Part of a small language model's weights.
Size: 5 heads of 32 (1 for keys and values), MLP 448 SwiGLU, vocabulary 32000, 15.2M parameters.
Architecture: rotary positions, untied embeddings.
Training: a variant of Muon for these matrices, 333M tokens.
MLP neurons of a small language model. Each row is named by its layer, matrix (gate and up: input weights; down: output weights) and neuron, and shows model dimensions 32-127. Each number is 500 + 25 x the weight over its row's rms, rounded and kept within 0 to 999. Numbers have three digits each. A neuron's up and down rows have the sign that makes its largest values positive.
After each neuron's rows, "fires before" lists the tokens most often just after its 100 highest values on Wikipedia text that the model never trained on; "fires on" lists the tokens most often at its 100 highest values on Wikipedia text that the model never trained on.

L15.gate288:505492464500541506473521481497501546507544490487463495469540542528507489521498492507452512499482485555452441487459496555525448457550471524478532502537499502506541513533468520476493429497476476510492512534479517501464490494484544497478453496491479506493499463534512479515527481473509519520
L15.up288:507459451504501514513506463510505532547506498529495525476501444529491501548513547479494464483492478529501456524443531510499436528471552475500492496467491519473504507512543477526479491477470447492456481477442524509485486553527515512468485476511530517481486535508531505491520498499493485501
L15.down288:486490477475505550501437478498510528525523512519538461498489495507530502457496511558479503514515532523509508494489502490529528517485481495485490473511542484519490516484493544516505489484543468503482504502508492482489488497422509431533556485548537513530518491470518542507504489486524492532
fires before: "-", "\n", "3.", "4."
fires on: "\n"

L2.gate341:537492498506513460492512449473462467521495488503494514538497508507480467465544508519472514528498542500503448514465517483514517458531530502497529534563551505481536512503475523505517531483520491516507496512462521502505517486472473480506476517502520503510505500456467504502481491528532491553
L2.up341:471536497490504484512483568506448461466548475527517508493451500520468530463495500479485521489503520498534485514544546476493474496535496493479505518548525562511531482518472535501521498477520516488500522521511447516511477492494536505510466543452472508477508516488502490506500485530446461485
L2.down341:479530513515436505492505533478492484476494492491485519523501523470496567509463540547478522472502528513503523490542524490476508505510460492483500505527520524495520466495513502492537497469531531471540512506522499496500481508515541475506499497456456515473513515504462528499500486523471496468
fires before: " |", " of", ".", " 1986", ","
fires on: " Year", " List", " Championship", " Awards", " Academy", " Tour"

L7.gate443:527541453465504517508479508475488524522515511483457490475489530490503533554555442501489503521490483482519492513515473557510437476511502510536501479481522527493480451494488495486531491537503521493519561476479494470524542502489496520506504483484508477551503475476523527455509456487508498491
L7.up443:522525479486488467497493473473502522515533457451475471487499499483529496505514455490500473520478463538516480538540533506495455454514504491490515496465473522503508499509499553551511508512503512532499532479477513467482499504458525517561478477475493463496474454465483527518505519470438510507
L7.down443:517500452514469462498472485460462518498506521460479494491501523500449494491518459513522503491474511551534496491456524459465475484494498509526514512535540541487487455550508481538489529526507480522516550522504519463530526501483521495553499517477487535530484462479510503474516509527492508503
fires before: "-", "\n"
fires on: "\n", " al"

L3.gate255:532516483534475485500537490474473473532499482497532472531479468503490457510505502489550533519465484487523518529480548493547485482510529501475486486453517544475477489531503469509554508505522502525518504458490480527537497485522487492524522525554479504478497512543493501501458504522482569520
L3.up255:481484483506541470500457487442475467512548479511493508501493486504489471472527520525524488550463511500465490515468511506517480457472493503514453496501466530513518493525512451497567508524531491539534485482490490495480510519502480494529527545526528501527457474494497494504493498493501545488
L3.down255:472469486515485497501481507486506499520510477532524540453461458532516492488478493493505481486466485495498494446462480491512533479526474494475522483477508520472484518459502541506492532490473525563509475561485528513489517499644504493520507524500539486515504492522553467511483498508507483507
fires before: "\n", " of", " in"
fires on: "\n", " part"

L9.gate129:543508549453479486498519502492507470463507512495485481481492518494530464499504555487509562474496513491520531492514494527542538467510525490494492491519498492518512535500479538548473493456483496497529531476479472558503480510504510507485483493484510510498501517542540522510472517465521543489
L9.up129:508507458452472467522504505532521498538492462492519449531467548470508441506492495496549496477532534477491520454494484536521466482528475509512462473518498466510479507503527507525477511524492506491518501455518513502451457521487501533467529496528493506527520486525524528455508489489507444541
L9.down129:470530529475445462492519499494483530465520465510505456526504484497492443467500525491518549523520490486466478504455540535482489481540511517492488480546495510432517520520518516460474526475496491475497500488518516536458461528486504504477489493508476517500516465462527517502503496470505509475
fires before: "\n", "s", ":", "---|---|---|---|", "."
fires on: "---|---|---|---|", " http", "|---|---|", " Website", ":", "|---|---|---|"

L9.gate95:508541532534495520457532498457527447508542527489511559456464498504497520483533445488514497500486524481484528547511516475522491496472528522516486550514516464499515529511479500457491524497485470514481490488510481532493515494470500497509502476480481485524493505524521474472505482489450474464
L9.up95:523527519518554542503529495505532479519430492511569499479501492456490514496533481536481519518503538471512481492474460534527526531536491459534499496486486478494522512482478483484507489488493499529516529482502477517518520513515534515474485475531471469505516520524509505510499552475477532512
L9.down95:493512518487493516536476456528495513506495526510511557550485448506516508493486519515543448469508503514527532471515503495535521544498476527491516520475488501498512496469517496478521474475494522521500523567536498502536508489550504488533515536513576524493510500462513508520469523510486546499
fires before: " the", " a", " of", " its", " it"
fires on: " of", " in", " if", " As"

L8.gate296:526481523481509478515499520529499478499530497493508519510496529458497507483481500486474492514502468451540469527482513508462470447519472504483538496471490544514484513503522442479538474491480493482491496457440490505501525476497480476481488485518563500486466468486452487518466505492552502482
L8.up296:437483465518491472474550499500486454492476476440499507517523523509502546513516497531513544509500487524472476465514476533497472513488506482499516470560497494530519481493479455457482474514507515501486533535532523502499476486533516509505467518569495500468469504572523489502505519526474487525
L8.down296:531541475522506564486522465493491500502491498541491524490522531526509480492529483515494522525528500534484525466497484509519500499511512471535530518495542452471493516481445497513497522546523490483507452489493505462494505526453455543516428466508463532501521525510509525488472481535483499520
fires before: " |", " –", ":", ","
fires on: " place", " medal", " of", " name"

L9.gate331:528496437468451498471551504519537501480497489510539482476517511541477496510505533453506502464508519508513504537454549484528480464508550477481486504505523492535496515498500517488517497490498451506483560502508467508484468522539524516541507507508533541494479505489531518523522485478494511515
L9.up331:525514468507490503491493492487525482499522540537480501555489481487481500495459475492499566521495463514485446509447536496557493491533490500521505506446515458457488464487509520458534498525480497512486501468519508506477486466515502516537510534470513519512491511485537526491478500519544530513
L9.down331:535509471532515495477519511507506522548492481513509474460490490485513495504482510478482492488512509462509457502539504519499519445511490499491540453477551516488512494482518534500474502486526474486441505458544489555478480506562527525569521504496491452441479452534528512513505512463467497488
fires before: "\n", "---|---|---|---|"
fires on: "\n", "|---|", "---|---|---|---|", "|---|---|"

L7.gate258:488537456490473523509525535490515508521488547549490509483476524536501516521502498518523498514532483473489504530472493553481471531509493522510557506539531519500484491481496475524477436540490547517422485545493489482505537509511543471491492508497492487547484579507506479506443489514499541480
L7.up258:483502502508484512507520502467427472477533532512523489510499510546495537462521491513481479501474494504494528483511515509487542516471516490519517464461536481492504504522507463476468526535507529494518506527520522515490524528451475476521521536502507522511522487467574476503479446436503498470
L7.down258:514463493504480471523462450512469514472475469472484505529478484468477505509554510476478495490492510522494478487503491514517517522502509525508489485488525508494518495509499537467471489480513507521536482485526500556527513480530465508511498479527491491540521483519494530526530519489492502482
fires before: "\n", " the"
fires on: " ==", "==", " ===", " of", "."

L2.gate312:497522514502548501556503494484459521484477483531534489503490507497486536526505475544482534499572519485414490498500513485496532531497524519521468544485497505526471536480477487492510502486475533503513449510470474503478497484447505519481481488494472532481498502487514546513471487473464517482
L2.up312:537523472480466473481472523470483481518515555507478500543518489495483474512488492503527446567494501487500478523566484466474488464500477501498478497513518492513498524489502479532556506527511493454455513500481519495513500485484480508505497471494471531479530495468517456480483484448502476506
L2.down312:477556477539503514536500486483515473507496504524508529514499503550495494547460519535502535494517538493497521495474510524489511490477518499542522477473535519544486517478499490520496473469503491518510502496499437506495526518449536535506472493489461465487484489521501565499458469470487538462
fires before: ".", " of", ","
fires on: "S", "g", " years", " very", " result"

L11.gate367:460483531489523438454514490486529526506508462493511478480464526529480532521505490527554478529465432527503476488493511489533487491491536487487500497493486509500514486510534516500484481534506474486486538509473506543519483540523507520483465472498482484522506519482482500458492526487436475513
L11.up367:532484558450504497500474492513512549459471504487475535565540524510468480503527532490514528530505502500524526503525512468475488496466499519510491480486547503481487480484500475501480485526515503452501500528456522523506529544503537490528496486499516501489498472490504470478500484511507524531
L11.down367:446466485486478537521521491498483494479519482503515503460520506545493463488539474493540468552511452494511484519536510463584528518466517522477509513519499474490527460506529509528490532492479500525536492506503519484529509527469509487461528494466481494532489500462520496447472516513495526493
fires before: " |", ".", ")", " by"
fires on: " No", "s", " 1", " 2", "ed", " of"

L7.gate401:493481513498451513480492468485484531485517513503530528481517509491540506510446482505545509480508466532446489508502501513491538516494497512504528486495489490479541477474529511511572518509497516467499502465492491508462505543505506505453468524491516461564486473459525496496519433496535462516
L7.up401:500473544523542527524477478487530536501523499547501494474503449508479453496509464492534540519487483507491520505482449515474515471521506467502505511468507492484519475494521563539526473535509464487473491481480496492508481528531533471472507493498494461515474485489497535506516529512551477509
L7.down401:493508499513480471504496486503511516510491511457496549517506518539529493485453512495477500501483514536486533505475515481539462515500513519530447477529518469524546463558549476500517532523521518503514498493527456504514511491571486533491530528513547504544496523525527459481547465497502510484
fires before: "\n", " The", " He", " In", " This"
fires on: ".", ").", "\n"

L2.gate145:484515532488466475538494509521531502473529504497479488506500545517497502539533499487490488536562469513477478454465474511499511455476493472487458445481544460502510494466469487549513495516502507458450486503500492440472498506519494549487471488543499523511482483519496519497528485524515493479
L2.up145:506484508532505465470536501491470524503491466502537510490520566534459457478558523496489505463497493466485487527471483534524510515491479494450502447531519497525506477496531477451465474528486508505506476520433460439487502498497490470517567504492517509482474489529465436499464513516484472527
L2.down145:482468501484475466518506489529521509498452478532484499534492519531528488502539497513540488468540478539498518483474508519484522525465493510476506492476545496497476516471483501533505491484499505507502505477493503458471501524455459485516467451496524511506453493514502525503500504519512492485
fires before: " –", " medal", " |", "ing", " at", "s"
fires on: " medal", " Silver", " debuted", " place", " result"

L2.gate200:498504511468481517544477460531470509503490469497551518470465499522490510531542464476496529547498497481498513526497492483518506516523479511501515474502531470486494485491484481512500530558486488541499523473507488495529462548551480449503480509511464543505537509503504499534487452529501490494
L2.up200:515465481525522473519514447520484503499505543458554536502515490463475518494500518499499487473501505495503494499483514521469498506509530541466477519504537415464492514499506442478507528533503443526467511449446501520525491466483512487500498532459539494487514502516523531447493513485546516530
L2.down200:490501525481453517477487523513495524506533520529447459503455479506506476505495483504502546571468508502481512514515467519523466509521470521490495489491498572477510465504483533550515514506527524474486518514527513486492490525583473518485493488537498511540513527499495484534473470509480475492
fires before: "\n"
fires on: "===", "==", "====", " ==="

L11.gate168:494545502486466508463510460524538487474550536548462512524476526508487504496497512473496525518498505494512471508516484490471511494512493497475476515538533555502477476510496524514537551539537465490448484503531483512484497515476553532497535503450480495492524550524520525486511518541514499516
L11.up168:500491537481508452557475495517470587514529467481488533538488536499490495470515518497509536485485473486468496489481537493484505482555514519500496484489502507534530496463467465529526506481505500513528525503514523486476490506499514521541491510503442548486516473498523545466511491525463478500
L11.down168:504479502502499479516515523488503559527517485500477480537530516484513557486531485542534463565528513497482519472500510504498523490486451516512513481495507494470477473457477489512511509456496485477547521445512511514493515490528535494580505532495481488503478491444502473499485467459467478504
fires before: "|", "\n", " 0", " ("
fires on: "\n", " |", ",", " once"

L9.gate233:507511453482503528533534496475472482505519536510522521485525485525497529523481500466480528482491509527532493477491458535525492509464470492467434473473487465483505502472500482442523525462496527493520492503508485522496472474454487545487505479477455503477508468540523530473463480554490458544
L9.up233:523509499504463521499507521495484494498505507458488478528467490476484522533512505516505574507468465476503458509526519468475502465447511489474513489513509532496485521457485461494476507505466480500497495515531478469501491478477521494468434537507487546537502509454517492489477494507479500529
L9.down233:498538486510484530491510495495461559521525495507502475488500502506442496503483473500501530483532490525509507480537508475490516563510484521474496486484530476493515505545476489486481496533521532503447507520520483508488476457462507455529515503495531502519489505481502508510451456472513521476
fires before: "\n", "-"
fires on: " =", "\n", "===", " (", " ==="

L3.gate366:491499496455465464446518477479516496497492498521527504469494464518528480537521474476533516509513489473487501512466491464488514499487465519503481462495494548501496516513548500542509456487514524487486474492497480498512489495506491524491516485562519498438477441492533515511532442514522502464
L3.up366:503511475508495482490510473471468528525549508523502488499468472508510484507478515504518501523501475497479518539455538480508547474511526521567466493541467526541495533559508530547498464501526503515536488508545505488478518493459487512529523500487450506507509496522580476485517459499516545523
L3.down366:526482498533522471553490527507465525516478519535464534548524516477490501449505457510487508525490524509511526478523488524509502472524482505499500495500530478511501499487460490488469488511485527502447509524488503515493493497571503456553496516473474498541487487500499512462531586480505510496
fires before: "\n", "The", "===", "-"
fires on: "\n", ".\""

L15.gate365:531480502437492479510492461504502501485482535522477502473460497493501498508485532486492517490489452448497471550461498524510521516505487522463518512536512499486504494476524516506514475539466496540492491514508437491467498534529534497541515538516487512484500488503552490470475481494495493527
L15.up365:479499446514504520494489462474478507515499462514502499454503495488508529495512516461508498467483470477508522491512538496482540490477573456488518526475526538460515459472504524518479517532464508494472499488465498499523491530575527503527522518494479533522456533546521475502449451495495506517
L15.down365:499516528476473520502504505495519511506564499477482524499530506507532504510464508514496484533508472450473504498465499547522517514517492476531493490513517485507493545513525489482507457494518495483475510450520505473456497489573509496580489510485530527493521485468521490510475497506523526515
fires before: "\n"
fires on: " |", ";", "==="

L12.gate345:496524470475503505493490510495526469489508480482491504501499466515519493447469506485522499522506503469513515531485525484504476449512504511478521491478501515431474490455517499502507483469526493515438517491558456484503489526583476511508560492493469440495500522503543523515509493479494509456
L12.up345:487448487498528462510507490504497462491495499482504490575488510503488521502491506452515482533542471478507433503464514513522514478458526481490505502477485541440514486468490541482520501500509530518510481510516496494480451502603510516506491513453493515493509491491526500496511492473480484501
L12.down345:474460458506521491539497494474509490538497536505473481473489473496506469478516532509530506526519509524546494474493494493520516499488486536487517499507501498499501493501493516475483505492504474495466504490509503511477542473675495532534541500520492484491505522478504478510530508497546496482
fires before: "\n"
fires on: "==", "\n", " =="

L6.gate433:476463502543508476516529452515504507476482473469519481481489530512453472528504514505500489513567519466509446532501522488524472507519538507471499523476464497538533461478512516481477516470553458531456480495485501507501455505503504513505497485495479518501526541511504486479533512505469479480
L6.up433:490513499530472467520509460501483533473519497500495500533492509515554474501478501485498481463510508486535506497508509539518498442475519464477490501471494469521551483492555499497479524518500547495462467509487480509498529488430508479529490519514501526462511531499492490504501472522440508513
L6.down433:475507495533495469474530449483525537478520467472503500522488512530506488523484491493470464593549487479495455508520502485510460523513514473496536521493490494569540486489508525494468507444530488498481463525537500513512493546562540511531503491492479497457513505516520467485530531503486463508
fires before: " |", ","
fires on: " 0", " 1", " poll"

L15.gate214:511474487436475455502473514512506482516498529508454516510472543469477501497473507483506473465517491478465506495533513489492507507498529502495470481491483521472450450497489504534497523555468475509485481501500488451508538522546522517503511509504515508491500480495502503464534537490519484516
L15.up214:492482494433526487473486466489491512488502516466489540525494510521489490489468530522565518477501435485496508538471492510524535569472517508513484479504529474443531495497549535508502461512491479538477507468521499451497499553518524507473523527509504523500491499580522499489488526497499525493
L15.down214:498489501502503502484491499484495528505486464497525487474483485517486459534528513525504467442490521480484486494515528512523482521505462518488518494503533477521544497485521519536481460526526493503487508473516554526471484507598462548544529533498518481430526497525511493515502492525496524493
fires before: "|", "\n", "|---|", "|---|---|", "s", " Year"
fires on: "\n", " |", "(", ":"

L11.gate4:496503481535469487509517512518484490513508482535454522529482482466509487479494490527513540502529535494516470513449498528550477519520510481478552525499485495492488505503498526454479491491527493506481487522541507538529491517553531517509509490449527494506471570475526493540512472490522486478
L11.up4:495524508448517526513550510504511490473491540468507517516513570542484466514513493516535491499481490488479470491469508512473520466477538471514494479484528524433495483496470496494474528503547515478484511526469447499475504497557490494507479509533478520484489487521511507517512493486441498485
L11.down4:495467458508538488511494483493483523499514476513508505502493540499501511479470524464513494470449504471495483501487467499534492406525534508494485506516482527417518503522490538475469494490500510521474500540492463547498500507504516521524506531542474475484482462488530484520512569500527524473
fires before: "\n"
fires on: "==", " ==", "\n"

L2.gate323:502437469447526478540488497481470526476523515488465518565466498465463486492504452475505511500476475521494496534483518510486480494496495473494529506497509473499515505513482469531508509508458491522507515477488523474493470513498497485548537541487467529477527463492505533505529489482472510509
L2.up323:503510527484495483509513496499482540471493492495512470451500498497514500485485483465519483491450525510507501525513526483433470457521535523506512535479497469529542495495470478515484525561499485548472502481486469498510479525479536515512487494490463496528498480498504501505489516547474476531
L2.down323:479529547483465471518532509490548497500504499502520475496533506559517468507535497524490511438490496481523500512480513526498543533459483497527478478507511541464491483511506486519506523511505527493488532501483507532531551567563511481440482469512521502503485511523503497535482502487518510501
fires before: "\n"
fires on: " -", "===", "==", " ===", "====", "ing"

L12.gate439:516521475519499513499509464490474546541494477473477535516503525487530482494490507494468517485459494451537495510460525489533527497520496527491480469505451531444528483505494518517497472564474472487484482493485528493490487497498510480520541525471446471498508470506553502523491483489497536554
L12.up439:488491495495500479484490479495520518526469501508517502495514487449507508500500482489503539459483509451494516528500512474482527453509505504452458499497542490498508485503448512514501519455520462473488453457454521481515487496537536516526514488490506451493486566470522456533489488487477459519
L12.down439:478494498508496499466487499507509524469512535524517505500486475488488518466466502503512489514496470527489477506519504503488492481495507449518516532487470490480512508537506501503499467479523495482488473485502470439504519527605494507568489563495522511526484494492540469500529476504502502459
fires before: "\n"
fires on: "==", "===", " ==", " ==="

L6.gate397:529468445483484497482458501520481511517565525528472516518505458513537517501503511476503529533480503503527503517439508514495512458529474510516496489480486465469501489519530473502478513556508468482513470478511442498492488505506536501523471556487498466499483523494508469514493440467491483521
L6.up397:496531524506485478489473493490470537548526565513509499501494498506515513460511461505453474470507461532497518468482521498545480478498493515454534494522477501500507479519524526506500472536500484513489495469532507480469522496483495466493498535513491434519458510503519430510489508519512538549
L6.down397:524482492528518484479440464511492522470487522548499532492517472493494540506500493488501485508496466519483507516502495488504465470480467496506474510464521544535514494544512511478488488470508517481537472496521461496522524473623484468494517534523500518522488490463512496500548515478467476512
fires before: "\n", " The", " He", " It", " She", " In"
fires on: ".", " 2025."

L11.gate256:475475515529562554527493502501516498492537499523496499495489494506466487513484489472486472516488484525468506540475494507533529479493493476437484510514494524501526474533543561522504484520528480504505448529478451465514472466480495522497522485537462453510529488497480472448480487506490497536
L11.up256:502514494543508516478498478486529463493477513475500464483527494546504498502477487524487513514467510494525499534475474534491464449503483482522511474473533493504506477462479485519516506535505469510470471508516495458517437446497507492521510487473511459457494467547485463501468538488520487506
L11.down256:505497545529510496525510485485545440511511460515549459463506464509499504496520443487501532539507506467518525516499512517497478436509465501493506504479508488534491538511516544467503484491520469532469490487490509478515515489503466502452525485501489439461482514526476557505505514538505508486
fires before: " ", "ed", " Candidate", "ing", " only"
fires on: " not", " |", " Preced", " Succeed"

L5.gate22:547480516503510481504522478538536508503503513489505527523449495513461520491498578506502514536527516528534492502479512484539501509467491522478504496480540471500508494493496537523496519519496476523470500542459489520536513500521543526477449503532478488514524433497469535496458482499503479470
L5.up22:498532485514520484497546521472441503487510507525459547537439494434526511481500465470502515518517512527523500514472476480481505499473486513521487487509475479542453498471478495511484516519554451529508470504518498489468481479472507528498515486487526508488467498494490526485503525484494490494
L5.down22:428478487490475498563484495462525493476472455529510515509463491466516523496472495486482507482437495508480494470469493511470524495494498506479475516520520477523525510473444490485494500502492494465524504552577478532503477557545530504446518474499505483510516556492522496497478472498495501508
fires before: " the", " he", "s", " a", " they"
fires on: " where", "s", " to", " allow"

L5.gate180:505535501454484484454495518481498491540519545481494508465501479465486511551527413512500518498455487477488522516546488524482484515507450515489500483506488473517527465509507551484520454519495466536536499510510534461502527495485524525506482505519518506518502542528529500533491467460478499489
L5.up180:499490509481504484530475469488465519493518501523473521498497510509479504519505491503510450484461518511491476589498478492515505514509523511500513453462494483464505503445509492510493503496541459495517502497503532525509530543522523505519472477516539487523506528493541475519463487501466491507
L5.down180:507498516474505496551473540511483491460512530503494481521439551486500507508510482509513515486494471515509572453483477513531487448489514519504486487521506493418480513550494502469475515501507502470508472547520512472511487535555529493530510510532479525531496536506492486521486480500502545491
fires before: "-", "\n", "d", "t"
fires on: "\n", "hra", "'", "e"

L2.gate78:548488522497496489488469468456509502527525509475569522503481456542465501512509500489539493504509516540513509477482540482525473492541526548505477508456466508509506551521547512536486485536519505468491505492481469506478505513504497495521503495501509510487482466474549495519488487514515532497
L2.up78:477515483509471455485469464444504477523484466522506524519515475499450475492514514515495513510527514511456507510461479436527452509520496539483511526457530530497504520524531456538489525491540509467507504461477497507525506492465483474549493509506512525483474486538504499527529488475470484496
L2.down78:504479506524507491533519513467518526475518495511498528506475526522535521533494481459496492521467502460507495474487461483522503521509489503493481471501470479500536513537521557449478500517518522465491510553531457513483497494622539496511477539527533495475502479538504500502506493498519512524
fires before: "\n"
fires on: "\n", "ing"

L15.gate92:509555495515482527498499499508520530504444551493515498514481504487508516434497488520482497506533494501458444474465491504514491510536550515485522490527527491477499529506524470520488514503469513535473502454505482500503520548506542503533491500509520462474516548454534461478458488532518480487
L15.up92:489494459500484505456503454484518533481489529492477519527496491471444480436541496532524466491499497492465496497471483455517506517516542509505504519521502541465498501495482506521505510502519503537491538474510534503493501484474559484518531490494477502488519509492494504428492505524503471506
L15.down92:501486495525521520497479484472478516454534511500536515520520541501479494480491510482461474455473408517506527538491479455508503472471480492504492489476461506511508505472495470495520523479476484538489470534490493521509471513633506471520500539513486532515523508530502503511508528500473501510
fires before: "\n", " \"", "The"
fires on: "\n", ":"

L11.gate377:513492463472485443574493475500500483533475504509508501472489491503504460473444516469499518496491495492512516523476462463542461445478481483534477472493493505508519473548548506517482461506477508508509457487520483505493488505526522473529522518516506482488466466501493489475505500496502469505
L11.up377:501484461552492518489547511478462476500509510508531540445469508519475492536464529530470494488555489478465524452473505527571500494484486495516512512489554540505501472492511486537514457489500511515516487484510466465499487522493482480500514511527491542474449494508468500504508515524504501483
L11.down377:508498522491488484524499479511473503558494508487540503493499453487483464485484515513505505487516506517551537466531494477510501491507478523495497476522491464485486519516508506467512473498453488480491497523483520498498511511623517481533503548459467451497495502522492505455513492489495535495
fires before: "|", "\n", "|---|---|", "===", "|---|"
fires on: "\n", "---|---|---|---|"

L6.gate310:518488516517493536518538531479535514515520510521489493517501502536499530461459484464503504440514524485533500503482519478492534518500467549498510493486453483520495505434479501491513494491486460457497440536525486501534507512506518504439490490476508493475488483480481500527491465504491492503
L6.up310:482519487518496519538535509479463509474489486526473475508496527480493518501503506477456494498485499480516502486479497472452470482529455493461518479462491454479438514494497496491478546523501456514519495537503534475496477529455503477524502489524502525528503499478476504525519470491534506496
L6.down310:453549486464535529511461547492535496487544529523482530505461490494475475519465485463506513482482482544506541493532460457480505560523506500484454503491532485501502514549477531519495497527530513516521520488519509529476513484549491532477542481486500479514464498504470512479499490492535505518
fires before: " the", " that", " to", " a", " him"
fires on: "s", "ing"

L2.gate142:525520494491492540490500493485499511472517524483461460502538499488514479519513484470481471505505490511486469486504511526541511503473499485481504529518454480482505482475504513512504505484494480490487479487461490490463492482484485480565525502521511459465552532526504521504446516479461494493
L2.up142:492506484502483516554501498487465531486476525457530569503496502516441526461475509455522470537481450508473470504496488523488511488506538516488495547515476504534501536499526504535529448483510507489466515506502478519541493490435481502536507485540511506489520485467486501485492512501477492515
L2.down142:459503480509474564537477488502453524515440516466524508507476510524498523498496499476462505470479492528443490492509524507490476504504487504537491547491491459522496498502518464534529505454481473475479518536528525521531504478517503483535504499526477471485537504486492523517497491516484468481
fires before: ".", "ad"
fires on: " St", "C", "S", " Jr"

L7.gate131:468555493525496515518514469525513439492468498508532537505463537513505506482518504498509478484473555540492479564496512518502526525478464476505517513494535521506496496513480521492501520492488509522486476526453525530515511519466523506528506486489484506482540517483552495505539466471523541459
L7.up131:474487551474518501456509464533535482512474535503523508535526515498502514516491471524520547518506489500486506496487531472492504530519501494500461521530514487472495511520495492505530485512491538497493509526528537480533550529478506498525530532506526506535537480419496469492442506513483510466
L7.down131:502504542489504512488472468537524500506505488495517518504499513499490548491466484462537481548508533490504490494498488489494514525502491484483544536524530494494536514498508513497554509526440492502477528531531488476517522531500519493498476500493521529506504505511519480463529517480451528502
fires before: " the", " its"
fires on: " of"

L15.gate158:513508504502532477456478473478509504466492531506493466503495488482474474494518506497480515548519521435534459506481510480488531482514502516490494480522484540486495516495486474541493482464522517522444531505555485563509530460489503488518554479507476506502478533549475514501508489455533495512
L15.up158:495474508513503483518518457469529516520527516496498429486479471503543519530506481475471509511483537518483489479476540509499481474488526500462492501502487482523516514490515524531475465478572510507481458490528514492529500511481564486533542489516486494515514477519523466499499544497550511496
L15.down158:493474520464495484490485512479497493497495486458500503498512489504500500521540531481547504541489499474491486490487551456504518498563524484521489486482485456497512477529507479435497504496467523497505534467459499464483511520560503482511490513512512545526494505484484538475522488480486461496
fires before: " |", "\n", " 2"
fires on: " 0", " |", " /"

L13.gate303:471539519513525525499492501493515523527491493517511476516490482527504496469484546495503511509509434501500544492443517473501510477505534538494503494469468476514507470519503511492475486492501523536506509497512456508471513536520551512509548503504493476477508516492520518525520483514483500512
L13.up303:476516490523485476512482538501520514477454518474446506512486501540517525477474527547522485496504474499461517480486502486494508498484556485477477502479506483462489498481514518506493460498498456517529473495515466499497484563515503542543478483504532478447531498500528488501504477487480512544
L13.down303:474493469490494525498484504490504540495537526543473475500523513526508463492458495473499505440501485481490513488472458496498490449492478478549520478524469488481529509529532490485485522462508518494504525517499507509463476486591497509530512517472490497511530537493540490531492493490494485524
fires before: "\n", "==", " He"
fires on: "\n", ".", " of"